config.yaml
n_layer: 20
d_model: 384
n_head: 12
n_kv_head: 4
head_dim: 32
d_mlp: 768
vocab_size: 2946
activation: "geglu"
norm: "rmsnorm"
norm_place: "pre"
norm_eps: 1e-05
positions: "rope"
rope_base: 500000.0
rope_fraction: 1.0
qk_norm: false
attn_scale: 0.177
bias: "none"
tie_embeddings: false
parallel_block: false
init: "uniform"
init_std_qkv: 0.0288
init_std_o: 0.0
init_std_up: 0.0288
init_std_down: 0.0
optimizer: "cautious_adamw"
lr: 0.00108
lr_mult_up: 0.719
beta1: 0.9
beta2: 0.98
lr_head: 0.0114
warmup_steps: 278
schedule: "wsd"
decay_fraction: 0.749
decay_shape: "linear"
final_lr_fraction: 0.0
batch_tokens: 131072
seq_len: 1024
doc_mask: true
train_tokens: 499500000
steps: 3811
dataset: "wikipedia_en"
MLP neurons of a small language model. Each row is named by its layer, matrix (down: output weights) and neuron, and shows model dimensions 0-95. Each number is 500 + 25 x the weight over its row's rms, rounded and kept within 0 to 999. Numbers have three digits each. A neuron's up and down rows have the sign that makes its largest values positive.
A block is one neuron, or neurons of one layer that tend to fire together. After each block is what it responds to, as a language model described it from the Wikipedia text at the highest values.

L11.down107:499469505506475510509477473505498494519496520525484489517518496492448487503489488532501559545549462456471482492480492471503495520495487490504491505474500484503471534540496462510474530543482493487500451502452523526449486537481497499431484459562494459500522486503475529461481450522523541476
L11.down132:494473528503465507498475503489491502481484510459520455551496491518481493521487509447480626519517465463518509483406483496500491487515506525502487468490488468504529461487507515506484492481487481443521516476511525527527503494475479488510516494491485513497481524457488541535506501477511544518
L11.down176:540516468513520486496482515520465445511483481487487546483486522496501488515499506486485415517487473511510459507505484492539518530527479503474502489490517545492514511507538491519438512520517489501535462509463481508472438510506513529515496477454490549527518493494467475499496530490499491496
L11.down190:496537477492488484473477475478485473506454486490467481535567499518473474461525488492487573523495491513496513501490513489504488528490517476522485535474507479526462512536506493498525484526500526476521499497516533459541522534523464514526545521549493505468466492530496473488529503481496511485
L11.down198:497475495517465512477519522481485483494524457470446516527499507485456505488518458505499589451498534521500568554527502493499472535533485484507476496470492485519503473511495484503471536521500529473503532504459487505560486468475478520469507477506491498510533534495502528482488489491433487491
L11.down282:488509518458512524481481489497513548459482512517476510542507491517510534492485474501485494482505457531548461534481535542523501515524457486481448568486517471458496510482487498506466484439528482504475511470459513511527485507494508496530482444492481481493580467503514472517469493506508464490
L11.down285:504487517553499522504560482519498517518477514479507465468541502482457460480511516481495554498459512494487452523502490548475534497497462474507493514449471500533503509460529510507521503493482482472519518512437516543458503528476504444483474514488471486499517480501503519505475507463504517539
L11.down302:469535489514526482552492482550559478525517498463504502514482543509497475464523504480505489516498509479499497492487505494492487514486457463505533508480495532461524469475528461511482529525480550483476503514489468495476517490527485501524474529496490496494527541465534503477513488515513524509
L11.down314:499496514523528520540535477565446533525516538503447505498476447523491490488552529460492460461517556486523495533485551509479485529484526508495505508535467522534484498500486480518487478479485469495529493491531481503487513528480502509481549517498488540498527518521461548502482471509514480510
L11.down325:546496525486505504464501509472519503475514494544531517502491497496483452514530530519534476510514447468513470533528519543427475566494463433532483489522519516470529523496547489528481485509493528458494492473485507509478509491504530458541524491501493499474534483488525433549496526513458491507
L11.down339:527512491521470474467531503476503535493532517457490488527431467536460525524516480493479461488496505568493517542540536487440489491484504500492526470531499485495531506516487490490511494477486461492498506522486529521507491428492519471513441479518510495493490470501524516471452532476450515493
L11.down400:501495521527517523526490473521488493506503439537480490532527535476532526445487488500526484500485515504473507493477503520493480504504500531473519501456536505497508512469508502473454481550501495485490505511521577478507493508506487494446515500525503494521484528491510492495489552514507477494
L11.down487:512517465493463512462490474480502478499488495513543455503537528478464483441560504445524521448486482536510470505475494532471539479487465508565511515441473512517483480507517528504514548492530491506501517534487511488539504536491486491467517479514476524510471504491519495497493497530481513497
L11.down565:499480487504518494483490452524465496443522525539506496478449531564517492468502483478509485496443534467500503486495485519490519495497486488517500483492436520504565473521492538522499525520512501499478518533480499526511496488473474466499501514488461510538548544515490527509424522446520479496
L11.down591:441500491470453501476469531509497476488527490560462467521502490484472516492529502530515556473497525530477509474484529496489496499475523531521467524506495558483506520518505486515520435479503488466501462469535477481524510504492464536505513442512467540457537482495497540486493500508490534522
L11.down691:523510489512518506501509488510521444494546450466532487543495507507535468506505494454507459450490469522501501506516516459492447480460492503520515530506514514451536537481485497487516528527513509485483515505527487489487482466531482503470507499497557500522516502463524477468506524502515502510
Description: Entertainment-work nouns

L5.down15:475469472512494516445471482514493523478495507492492492528468493494482417508496458472518488511547497491528514493523487509451512491492510516502484500503522444524507494497493499510490497516487501511504554485507483489474514518510475527504496493548530484481483551511482587480519498498512437486
L5.down330:503507542459512502474470514472499480483498480505501511524537490449485501487497530467480553466465531516538479479429480530487462486500501502532509485491553496478507515538504506514501523501472495518504496475547488489524484538496505521518490497452485500520495482513508544491458500485512494493
L5.down390:513525486514451494519486489518488482516486522459468506513515536519506522504544488514514638521466549478495502536440469542449477542499513520469482528465497565478538472522513534486516506513477530509495550484493511509537523506537516510474506535495536493512464548562523518495462485483524500461
L5.down507:502502477506541439521466507509511516520513549507450479547519487502499479514448529493509605516478530501478534498486503491489499473505539495487531490499496482502470502552527486497478508533492497508510520464492459465470502502483488459499512491558544510497470496509484505534454518490526514532
Description: Mid-word consonant pieces

L5.down378:484540441512482543484485526499487543536501468499490501453525504513511510486488517494499559479492507501471510469467514471523463528476532487492478481468503468497514501551513512515529480473516500488452504403501500477483516523495463521522477502483519518487480491500486491507527508512533499524
L5.down446:528484460467525525542524499493466486468515480484520523497505532496501530466528523522510470506521492505514511474537524472471450477554473521515506511519500487510513481477521476545519451524540516531523471530519547502528516449494504516489479514495504491504466494509531459528487521534480503532
L5.down526:484459497458510507485505468523496504504513476495511527469496506501504485518508499521556500508534524478530517508529533514505509493528507461453503525473510456499512521486542440494528503526479495487511485486506511514490515498498517530527500535464492473491534516476525486441503489493508479509
L5.down757:480499460520468536510532528456500479495481479498500478572469504495533451504500531522514523504501523493491519484509498525496497487448506529527516500512501469520490481519483499514473518499503519507467504467483518495515492511500481471496490521497508524514523489534466495505534466509543531512
Description: Infobox end, "at"

L13.down122:467431514448498500480539495504531498476533426486505477533511469475497532483507473550521461467511513512499495482523480478458512510516498491508493471477506495484504509495462535517502494483505498498480485491493515494512477494524522510515490498500512510492543480505511561493458502532474470509
Description: Word-initial fragment tokens

L11.down134:510511474476495497502500482472509481512515493524475487503463454568521481452496491456488461508487527496522500554474514502509515511480511537448468442519513536472508526506469499510527522507529488513506506532543494510514491451522462500510491469476471551475480536493514482544530461429525484462
L11.down170:560545488508477505488509487421507509517471506533477515470480502525500516483466490485479533511502534479506518460500492518504463475551530487516522510508551443513496522539462447440483444452497514501506494553507488470498520506483484484516493497530493497462490462484520529494503455458490513461
L11.down255:481525477462519495481523556442553490486497511482525496500471504514511519503529489465462541502480516526518500498476473480486473499474507488480516485480549514523453554484544459522527517500513449500524476510493483511553472493489498505534526519499507481515541479489476469528520467512515513467
L11.down257:488498486503509505477476504485548495471476550494491483529535491530480485505441487487511561505511514497519510513463520509499479519520523468441479487498498519485476514520501485475473484483489498500462542468484498493470514455510540501518531519516522498474503503530480493489509492489486510513
L11.down319:491492509501490533516490481533517459483498473519506480489538533481491533541512490471474645532535518501543534494459508480462470504513513534497470558509508514496488512553487520484517490559481510503490554502512504468493494504490475512526498527500521498543498515504514470529498476484521475491
L11.down353:517481448527530516528475504483498471503488520506495502492497532497481537453492483495521544518486519541517487528520443486482456500481496533465482520475505555510508499496554535459497533485492508475535500497467540497472511469521481540493473527501461476503487544483455498566468540455518502518
L11.down382:456487483506491490464510501492488478493466527473513516470530490511500492534482506531518559489517518518494496517437527485546479529522551477545500514505502504478524512471506506470477558505463490516514519537473477496505491509488479511484530504519551531496523540439465537521436498536496529430
L11.down414:521451498502517487489510510505494495494505504449509491496511531508544553456541487515511416494502451480517502491526499509456511500494521548530485514454520484485515511497494516508523552477498515489449519461486503530467459478500512515473482454509490491472536531517473470473464522491493461454
L11.down495:522503482464469497505533493498525502454537525481494513517487503503496507480494481541500493487500493486544508516489506495514534453517475490515533489523510490465456501535472474521488479500474515539490487492473502523496482527497493524522496545503492518484540543521498547496463489468523518494
L11.down518:500508523486526481498535524531473533557506512538522509503527476563485491439523498525512457452528479504486508456559562485465507519525475453473523504513486511536513504505505461529450464485520541519499492498503508482501463479470495519514523496471465501516459457492532532473503484507467519494
L11.down528:490475516512525528469489485466473488497494481484482486512490505468535479496503465454497536499487485508500525500465444544462494499501511493472509471496481496551491495532510496506514474500498533496510495463499502488506518531468504460502509501490493483514469500513487511528518453476483533484
L11.down566:511514464483466542504489533513515466464471492496512524492510477516492555508490559490511543479476504459530503488480512493546474481509461491494521496460528492496493518529527465491503498499550484519479444508461540515531498554487542519499497520513519532510523488495488521522489468492479475499
L11.down567:497479499497488530459520489481493496519495513451480454461528500516467492474493465493468559492532514472464528491496538525513539517465517498490489485490482527494448510497488483511483468513512524503490454518519500546471515543516478528512491496519483493476502535502500464526499459519509456521
L11.down615:505499446462494506521510457539496518460478520502518490478483515538502551506477466529475557508530484510461519470505464503506477544498534483481496493473513506512487476513529465520511501511533495505519514501516501507475535491515489510473491479511468501519499486513464505519500541498521534496
L11.down643:506557479526492474491500496520426516505510494507507486491545512478506513491487502511521497520514516515504488492490499544521487452472545478542512519573476516506518519528554485515509513486515486458474480531497468565494531522491496475507530519527516541496479537517508466445499516463485483497
L11.down737:481491518506454541506486492470496486484485478504525502531535550480523557526526490437466557521532467470498509477462487483493517515523512484505506502433515509500471481517491464532505535478493475484489481527518500517511531550499479559513506516456518502493525492504470523485508492484499501533
Description: Subject pronouns and "He-" pieces

L11.down64:521531459508523500481511530486530500452478488472498526461552528489531523477478466466463497480490516487520499510490507521494527588492506471488484482506488535501494521538472475467490517496520474476521550523506563474485512446459452497478531491511480502518442524486497512567499498499508507457
L11.down66:464522469545482472490498484479471496540497488518512461499488449486500501525537483474542524546525517495500500488438450509525472474534469520521498505524504552487531513525520509500485539464473490474492524504486535466526517477492505513475481523509479464475513518481506526477510506536445487472
L11.down85:484495440495490523496527518516500491494469459455504500478518490447503472466473503477468499477489496448490520506467512487510474494492535488538512490544449452472504531513473600504506499482493477512480538470467569542468467497504526537507523502487530506467485510477525530502492495518480478490
L11.down110:538497524513523467431489464497527455552512523495494429520465499498517518478505529518485454517507485497497485497560488465463503500528515531500514521484507489470525483490540493527531474488510518488550495494498533506473488477501473532511491488531505507519488480500514520525465527480511527494
L11.down154:504501507458489512470479510453478524487507460436512505488478525494526497500542478456498512488529485517518546504478504518488505490452463505505516493488474480554503462475480527491471471455561491532532524504484499505481481511488457536498508480500532458518494508464494518547521532547492535487
L11.down161:524541511509484507476471479476492493480521469551472522493493525464514456464485494496490568469509485437494484520478498494436486510504509516518482507517507494490524539470530499513524490540489490477459506479516519482514518561514506517477522470514535511478480531468519497527489523514501508507
L11.down195:536509465505514497492486532529491494497471489515525525507512498481478491516458477547516531546515496489507468506462538454510513444479553479485519525526494488479505496470551543543507507517499523492494498496535473486494495490486491525480482523525528501516457516477514469487487485488495461542
L11.down286:485497495480524475485502502525492517506481503501564497472515484511505471521508473500475509510508482515467448474464471443497528500480504542483469483477511532491487521484490517499494504492487525513488495512473492509481454497521501488515476506468500492481494496519493527486505513502503458546
L11.down288:484494480545541424542512551499508503483537481506502523523510477480512539528438468492492460477475457480527517528467525518493515525527525466502471478471508479505503508533533537489505491469517498522461497522516465508532457516520493501456545544512494536510476478492495543516491509497487504543
L11.down403:537497504480492513510504521521528474473506501510493493459483490510486479472482554498455496521533505485488451514507539484516500434474557500488518499485524506473518567520492505510515479467492526527474484493502544472537472488526490488536473460493507475493506498512477462550510464524500499497
L11.down483:473517474489538507550464511523552499442535482448528529514511510504500507513502539522527509515519494454513512511462470508513479438467531518516467505486492461529484535484515537435502464459482516476520506479511482442541500508500514496493518490522508498501506509492483533453468505482497487519
L11.down493:549468462497448490479527497487495524488542516495514505469490510478492461492514515466491542454483464470497551492491460490505522508522482498473498498480518517477458475517510520489500467512507510472488465522561464489523483512513540477527469500496424510517460478513545472527536509525541490505
L11.down575:502476496467498508560500483512476513501489519471511518472520534533533508438495500422490505455477448531517494496559461520531479511524477482510483492477520487481488458558475491479502518480505485477513514486542504488476511528499531455502518525491502487503545513510477547516573504491469460497
L11.down617:529493495510480466498534531509524507533517460504498504498483544489507476493441511474527484499513517472469486491465484454524490536534501512500486475475536480555510539529528507505469493484475470477470475448453512507490513475522526505535509527507484510462523474529507518499502460460526513482
L11.down640:524485514502519521511520521495446486502529502500503493489462518498519515475546488449478567528495501489481480501399478449485463467508489506489520475531506493487525489519479576497511519459537539469523459528461519499525471516522474483475510474514503486549499545517524485453516516500524489467
L11.down647:490488550465491507494450516495461497493501477550456477524479527497516467439502516487509554482549503544538495503481488547470488539496538498472488511518435526481487521511494468523490510501482500493465514500512506478494476494510457506521492495510518483504477554522526512525486507503484521461
Description: Word fragments, taxonomy lists

L11.down14:511485494517523485491497460526514519513500484458467457471504546477491523469535517554516462485542522491551461454551502539524499508535522488488509534488447526464501456506488481507495490469476479518476532469501537517498484464521489469490452474511504505522505469501499449532478478505517474521
L11.down36:512502507497483448507522461510485490448502474449498504535458520508481503535522499465492535547516496507513541538482457528513518491497483516544492503467512502510478487533528501469464510506506509523526524499460529483495461498498466512567542551508540513492533528483503532464510503475505486514
L11.down41:508520524507519502495463503509493506458538477503504493552538501530480479519505532510514537473532466494457463528464513481477520450543529501485434524496502493503504515521500512513491494508489519476496531500493511482531507548505511504498538527518493534483514505508507506498516508474553519504
L11.down133:540506492521498528507533485526535473500547509475450485507495508501474462511477521463523526470511488492540513505433504488505475463467527546532506543458466512460512538494499529487484501508494497455513515553526535506513508448534494511465470450509534452464506504520493524527506495472533529503
L11.down156:491500490492508470490522523497548517505490501504502533480472523465508497512532509517464531531498482472525495507516538509526554481493548499448556473502501528487499541507497486446492504572492510475469537518485476529488495465500511504502520495490499495515550531503519492512448502495533468490
L11.down218:514494515514472552496497486520523488524525483519493496528518492521512449542503474475475542530495493484469514501471482538538494543535485509501499493538511459474527454549483495535508526513475422466489520476495487516505488520504510563492501480505476471498416517493515475521491486480529490478
L11.down413:466521479480472466525465512540470495542514542450503494502531518496468545507507504507501482489505507469487517538520489501516543483513492512490499486543486461479455512470476502503468433514477469508499538526497491514494510516495525456502454542466512513496475497537515514497528519528559549541
L11.down427:515504463519515464547508463507504444498525506514478504523481511494510525505460495468498534501497517491523455511465498471467479463502502482515502509506498509485499491524475526513525518492495523510495500516476478484552478526498538521428499474504524473515491496517444520489472459501490497475
L11.down462:465469526500500489442459516474495514537479491483474475466510466499547490503502493492460582447504522511492525474466489505522532521502534521502529530535455510505463506489492501505519480491524470520511478540458444480473514524452498485529504481502498556495475499466502521504512519478514557484
L11.down492:532521507483467519487502509494481477516542507517544418536508483507510487527487482543494503546495483518506508535481480475437501513475496501532480519496482486559494501512501513493517473466487508509514523489523507497499508477478498540523497454529492514512493525475552521506464518542493487583
L11.down553:491497460497514480485457497507498534479512501457459492452498490537510543484503538500490440485519529476528495508505518502485516519470499498495490486476490508497463534507539477490534526504545524511498497482472539530470488474513512479489489495487469522543517482543488496509499513504507523471
L11.down570:489506536467473506549488527519514500495485473474487450512431496475456538505507544484500534493517549460525514477471488521471475480499495527514503509466487513489495542502502484475482480503463537498522496511472532487512493505510444520483476497484507465482509462493496538523517473542529550466
L11.down578:504524519507482527463502518523471463477489510486525524517498480478478553493519489491503534521517497520480514538496493507522514458504498486445484524542488490508488557541510477540541492566494524493502533501491521507500526576530527521539477466470475516488471492517490486488532523508509499489
L11.down613:463503498514520495485514505514483520507496502577501490456517509474527472525500504524498647540511495495481447493461510524463496538495473488528495497458523507512482532468499473470481507471512520477541504520441523543512481531491520469486488511486513489489491515500515504489501497467496473513
L11.down740:473533482485535533476464496475483534488485486492530482494501482479472491502523496526478527526472440488525506501524526486498524475529461510442502525464539487438472491467517495514467517521512474493463467510504518460514478484504500517521522466493511500485511481497518454487482506503487539508
L11.down766:498501489495527522465490518525463494509538473499508512508545484463502475474481490529520509463493514509487520492497514539532512490468511507524521547545532505542512484512496484489493505534517529544468509521460503489506516543482435539491480494504487499460507580481506503519503505461543532466
Description: Copula after subject

L13.down626:495546493489527526496491498479470466504489567422554476509513497481495505516492490486522480477506519520475502495560534544508512516525510483494484538468477533535490501540479536501527528500511476515494489467499508524523502492497563498480529550486521498467538520525500515479514475491499505487
Description: Predictable-continuation tokens

L13.down34:548493511524501483544513506490531475521519524442523479436486484535444512481511480507479508506480538489494495505493504531509465501522508459449484496522528502520494520512540497522495488447501479515534420538512538481500505469503495529490486498494500470516529517520469523493492521520496481472
Description: Head nouns and pronouns

L11.down45:532472511494501522556488494524514502473524512545495531508500502556453514507507507508483504534494484520514516493564499491479517467453495499498503508514503532473529505520552500522476505497449534482505488482501522468503518524462505504487447525552511522505521536474485483473545497488530491457
L11.down52:506502511455502467525555496537521486473508493509502481478513505517499491475479523455523546511508476497516463497467487478466508490421490517543509466532467486540492472565507509492548521535481524498518523536523509541495493523528506507454526494523511494515497519521518503512487515522527539500
L11.down73:515503537445484543476498523488491498519472510498525475544548531537483568485474553492499510509483500522546460529492536525532547512506478497523505508491488458521495491493508522463493519509509504509476484526483521505502460520498513488521478482513533492475475541471481485514509521487451489494
L11.down102:516519451499491505516526475473523476502535470482529554489472495484485516442505503461512440504500533476524473544489436499500564505498499539510481462506548496507501481538506532475496510483520500508463461435483519482481484527567477496533496471501505498481446555516507481467553481483531522482
L11.down148:459478539475510507477521484486538517534486492462515431512569489559515503510503492516488562514452474524506477517443520460506491505534502527538539515541471451512504470535529493442512508518503506470494515467487494460501506475533509468489450500547502478481464521526494531485504537511518518518
L11.down150:514476483476493488531506493523530499508550472515508528526518538498510494525500507466521494513492448501490471535514541484426488516464537498491486494471511496510475535495516520525512553516487515451533553532497482499502500469519481495501498460510510487517500480477492532522495507494509504483
L11.down231:500529482533467521527509490487494476500509475522472484485489506483510476477494536422473535456519515470479490498492515479479450494518538484495497494495514472464481485524515480493512486491469532512480496490523504474504506543513480481484478432556525509486555542467519483513485422451498475491
L11.down304:498510493470503485447510522544582496482501487452486497448525502515475503446528507468517506492447483492446498478467511516474484557497495470510526494481481520528489482511516463480501501529539506524488514532511503482516501556495511503494523501495522505501511460496472482520536477495516505577
L11.down335:532523503529487509518513490457508500455521472579465472526541510499488447499466504504502494496516514487488496560460478540468478535496533457527488470478516490513509507490451511491536497514488555512474540497482467500473489550510475498453525480501488511505499508478507520500509474444522488499
L11.down370:497451515471490533464525511523492491507457489527509482542501510517515479471505487542500487483475476521508496512464476497488536506457441530497508472470515519489490480457471444511544508535516474519553517510531522509518485528509501479468507464506511531529518552516497529488505464513517475500
L11.down373:426499503492520548491473547480521479506523500514480517489531555448494502524475510453441480500458497503513474495530456484446480489493527514495485531518507479445522493540482515516458518511481487511480491484546492528519471531540483496495462481530516472512505535480510507462465499516524535495
L11.down463:549521480487452520496457530516525512473560468545501444511488507507517522467503499506490525517525493491495432518430486510506499543508528487523483537508477486471470553477524497488480461477500483492473454498496480474539459521500509478480512470505518509503499556522541496489478547477503503463
L11.down465:474536500516511493491501539515537517511521494484477474505532534497506454494497488467461432500508507515501458493581457491552480510458485486535500495452537489509506519503462455515514545553482527473504484485476512531519464491502503453543503496530515495517488544470506486509488497530504495490
L11.down554:497486563500497500515512536496476490505512504523485488543498477483503467483499474496482513511520498525497475495479529481534506502506501471488487492455526520503512467542530488492506528526506561502478490500500534471426518565478526476503460494524522479483488560508517468500494481519532510485
L11.down664:484507511498490493516526475502548474551469498494511484498515467504519539486535484528475503501502526530504485505455460518517454499487517501497547436546466490502447531506508520482486502461452538515528538493501506537486482471484458506513549493518494526539477527469533498527533493496477451529
L11.down692:524514556496519522486464471494520510509524541483474519519519487517528516523490508520537461491467488482510514486554492488484454503500526494527524488505489478500505478459530523495518492517536510435497481504534473527503475475529511540494462522496528500471478543483490497535534513499488461498
Description: Infobox and list fields

L13.down174:512465481547525454510468517478472485493525484490529537499491480502494494545470470455518485472479509514494481526478503519496480551500480525493474514469521492514533494461482479540521493501457480490510515498528529540487487450483541493511525489526465521502482450472518496539496512518482498522
Description: TV and film media nouns

L13.down392:481541503527481533526461510506518421490495524450532497546511495508465469467522492482526491549502474484476450493498516512519515520519485483489507509497458532484512454514512507490511499475452510476544544519506526536519492557505491499558483521517504526484548471509486525473472477484501477522
Description: Sports stats digits

L5.down238:492573485465472469515506511496523496549490484525474507517502559501474522488491481482476563520508507484477525492473468499498480505497510522545496483469467490503470480477489520543494524484499539494413565495471529463516524529508510523499483493510467463514509497525523498534489526519497456497
L5.down306:498490477496481500489503505532529497509479514512483506484485470492532513507494488512515506477512489492523533469485488477483514510480485545482518500489477422516442473505472507500469495443495491476453558517497501485512451481483515495535561485482490503518523467496518530522433446518470469518
L5.down642:476490494503491470525461500515511478559497516476541477496493536511496524509509496461502577513508486512521512521475509491525505480502492553522516466504523483504496481492506518542500511525500514496528569512482472528489511517507537491487471470447496500526503532499480557514494467516526531530
L5.down661:524502520508494500491517494515510521491509501525487484480506487481532460505560442462540680497536504469506516560498528517449493532473511500492469498456500485489501527532481515507506511505483508494527491484461524486501515494475473476481508525511483472492501438489510477480488529492482499508
Description: The digit four

L5.down239:512520493461429512455478472518581497494507454487493487557512504508518500512513481533514571502510490539515506484436539520472481563512477521500489496495500520506530459450465499516515518501527503471458527507501548462526494489520453497491544503499525480509479517529564473519498493473501487486
L5.down249:491537532476513494529487505508543521517511501478522496469520525496564499494551481470505586481468443503496512518503507493526492533465549436514496471483479513538506514513483468513505532522483542504484533516470563517499515485472484490485504459535490487505480521552503524491479483514467497516
L5.down381:505477530518496493462487499547521483486516499515497458498505576505529481499488499516490574481506575459532523514516488491456475517478536508517461479527483481486462512518495521471441510475485480551493524500467514501518464473500488465486489492500509489488524568506518509530502511473534514481
L5.down752:490451453499501499524542484487493460502478487522483471467527465526526463493467504505548579503495501510545502526501534506422484507478499516500510528517504501487520543474497485509547526497494477553501485507497476520512502479473452516485508507464521482504489514511501489500461506509575480541
Description: Sentence-initial "He" and word-opening pieces

L5.down514:496457479474493525565492464490504504491519487499505555548505486526525517531495550494511476489512502514529477529493490518524527560478502513483498511520491489446493503478509521492484431494519498437470532457538515514482467448523488512481478483527486497526506521504518528493499477470490458506
L5.down553:525499500493491468503516515481517480478510476474514497488523543515468454519470531501540432507485454516531484507515524521519520464521499508489499494483487473474524486492477466517509511507502545485464522519514470507496482486536534482487485460495526535499485565478489495476501519494536540502
L5.down681:495497493509517517541497511501450496511498540480485511513529497500479481505482465514520513545524450478507486512568494471482500478487515526519492484515451492478489531463480528515477478493451476543499523478445463503485472473517528486532513530511491537507479529502467477582524528521501494518
L5.down733:523508504515479526477507507488516510503490493513529480464502523530486494551540532487477574457476500505475513487554511472445437502512472523523461504476510472485494494520524512494511461525515497505528428500520538493517497474500539507522493493490522513514475510525523512526535525469508514494
Description: Word-initial fragments, mixed

L13.down214:562499520511485502479504520511478553459523491509507506537513469506467497470465535487495576497512507503524492501440494498497515429487496522522511526502485475482525479497484483488504521490492489530502507517496541505541509533497535496504510506511513500487507470484486522509516525495489460537
Description: Line ends after headings

L5.down16:460500456503499536525530489525495509463501503524498484524546544525481467511492517458490508531478477497519527526543463524495527481510502496482478452487524512556496494496450482514526500530443509459429510461538521490504486458472468508525445531514497480531468441511480469507476512522468524487
L5.down139:524529525531512505504492519521506469481531490515497473512498542487499501501520509485448553493453498492491509486484505508502484482519520472472470461485512524513478472562487479499499576489492493487496529511499519474478493483527499482496473488513524501497481505495473489530456512496482453530
L5.down376:506495497497500495504529507496474485522462488517481507504518515484523511515461510489545596487495494505491489507457519500471512496509502488502544540519499465513510530518462521531466482488506516490476516485443554482443499497533483539469494547472494489524542483585531496515486509475552480512
L5.down723:505470490517492564501521463444502496537512490511476482458509544502491482477496519509544597491503521480500477516450480492481458572494461501478509480445560506503482471484497493480534503526498520511518539490497523494505507502474459511514458520527511490517515510508479528476476479492494519525
Description: Split word-start fragments

L11.down43:492531510507527516537517509474485453458508481508535489439527510495506505489453510484495472489492536471480474490522498511496518497490473486530529509491508439465543452478500510496556488460515513473555544484541482552441495485517531505519506502519508474512537494472470500524498483533541517515
L11.down96:476506526534453485488507476469494530460482504518507449536531491509537445514478491457509472540481472489469510503486527515511498520563479516492482503509492476462540507462525488521546485501526523490487526454521470531481498524492511495510496488518502503576482540472507529459515500474503510487
L11.down100:479534491474496548463484492496531414476510498503512488525456486514512507473476512500507519527486451477520494473490508493527524486525469502502482509525440442508519518475517527494496487511494471488509518509484498480535528512520482480495454543524504527454500543481533525453467478513471502491
L11.down159:536553458511529505474509523465540492509527493484494481518509487505503506467475485482483456486534515497475462473515546497465538512475501515507496510551479511495487487480540454493499514459483489460505534483504462467494503484491475465538472493500479541521483488503515500498505509527533498452
L11.down173:487514511535484530515481462447459482475505484467487502508497519507508504480482510515539512511507448526485511502510504495502484547446482488509511495498475478499559542509495469557524526496467530506538474527485536491489512542483490466491513495514452479466480557493512520506514500475499544464
L11.down208:472528484509511469535449490504509473509508540546522520531534467502516524525498481532509550479517520480514462488469467503501501496499533565494468468513494499484433495519523512555462509500575483480529528502504540499498540476465489458515525555492518481516517551485499476469467512505511500515
L11.down232:510535478513463503526515473466499513480495473500497503511499536431514501493464492489518559486511496483500494499431471517524480504503521501504474498500498472474491520513518513424451475510470539483498548528464508502471505548543477513492495541498484521545475540491493518500540557498525483455
L11.down341:435491490444498483508491520484513476507547510470456476500506508533466501508482472524495496488472489480520511490529535547495451496489490520481499480511514502499526518523465502501488494516496492534521529496526467533463496510504520446500457446439470535511516490499483509480503540462493499498
L11.down354:528538525483520496500525528503457484530524489536516544466517513516503455473513489486522465526513502520477467513501474517507522529505425481439523529491480504508534510576490507511455541493453488478511541558487520521510467479465506481485512499458489489484455507519527530524518536506530498524
L11.down361:514493515479541501555532512488457509499518472544525491485506479475475554518531496515474520511494524491504472503500495503446506491476450511524498521486456459517508550461545474490494481531485498465533486509518469520528500474488526515476514524464453511451513502492510489490527467504486506499
L11.down401:474499500489516500494478499494494469528510480475507530483477521556500475486457468493510565503467477524496521487503516533514460495540494493477544478545454475524487487518479493510470523483497501473499506538470498497516481512547495456514534500494472519507483508561542520500493497490513497502
L11.down453:473495516506511530503448495511492523538478501497498508549521491461529511478479485474505419500528510515509480517459525447519478476423492478512516536517466456485490475516468493479536488482471505500549521505568548532450496514502444476458502474554467494527484555476508496480475473467538508536
L11.down455:442492533531490524541494578520510513474521465507474466473512471496500460500509531444476416487506508479487473483539455513508543479471504502505512435489483453509489473485476515503487511490524486496475517501500496503518508480482498515512470446463520500492508529488523453512513497507500490498
L11.down501:480519493501455522447451524434470534476515504516480476463505481513507451538528481493538560494522461505537545534472543446517502531501496521468498524459493484510550530488463514525472517475479504502496513507492506548474509527502483483512478473554523481486485503483489507506440508499445481484
L11.down597:484556487533518562536484483518481474529483477516495493489512492430506507486453481481499582511517511516501489540501518485512477509462509497517483480507539493507436520511482530499478512462470582510524519503507502544517508458522481494474504497499481490519473510513528491509467509479537522498
L11.down650:513493497538534500523487512522492466477480509513508529455506544473502521459519480496538496524518500507529509511478516502526510473514486470531493476472487460508452472544485494504498530467473488504544482533489513486509513477519496507500503484525488496490530543475494510500508503524449503492
Description: Sports stats and coordinate digits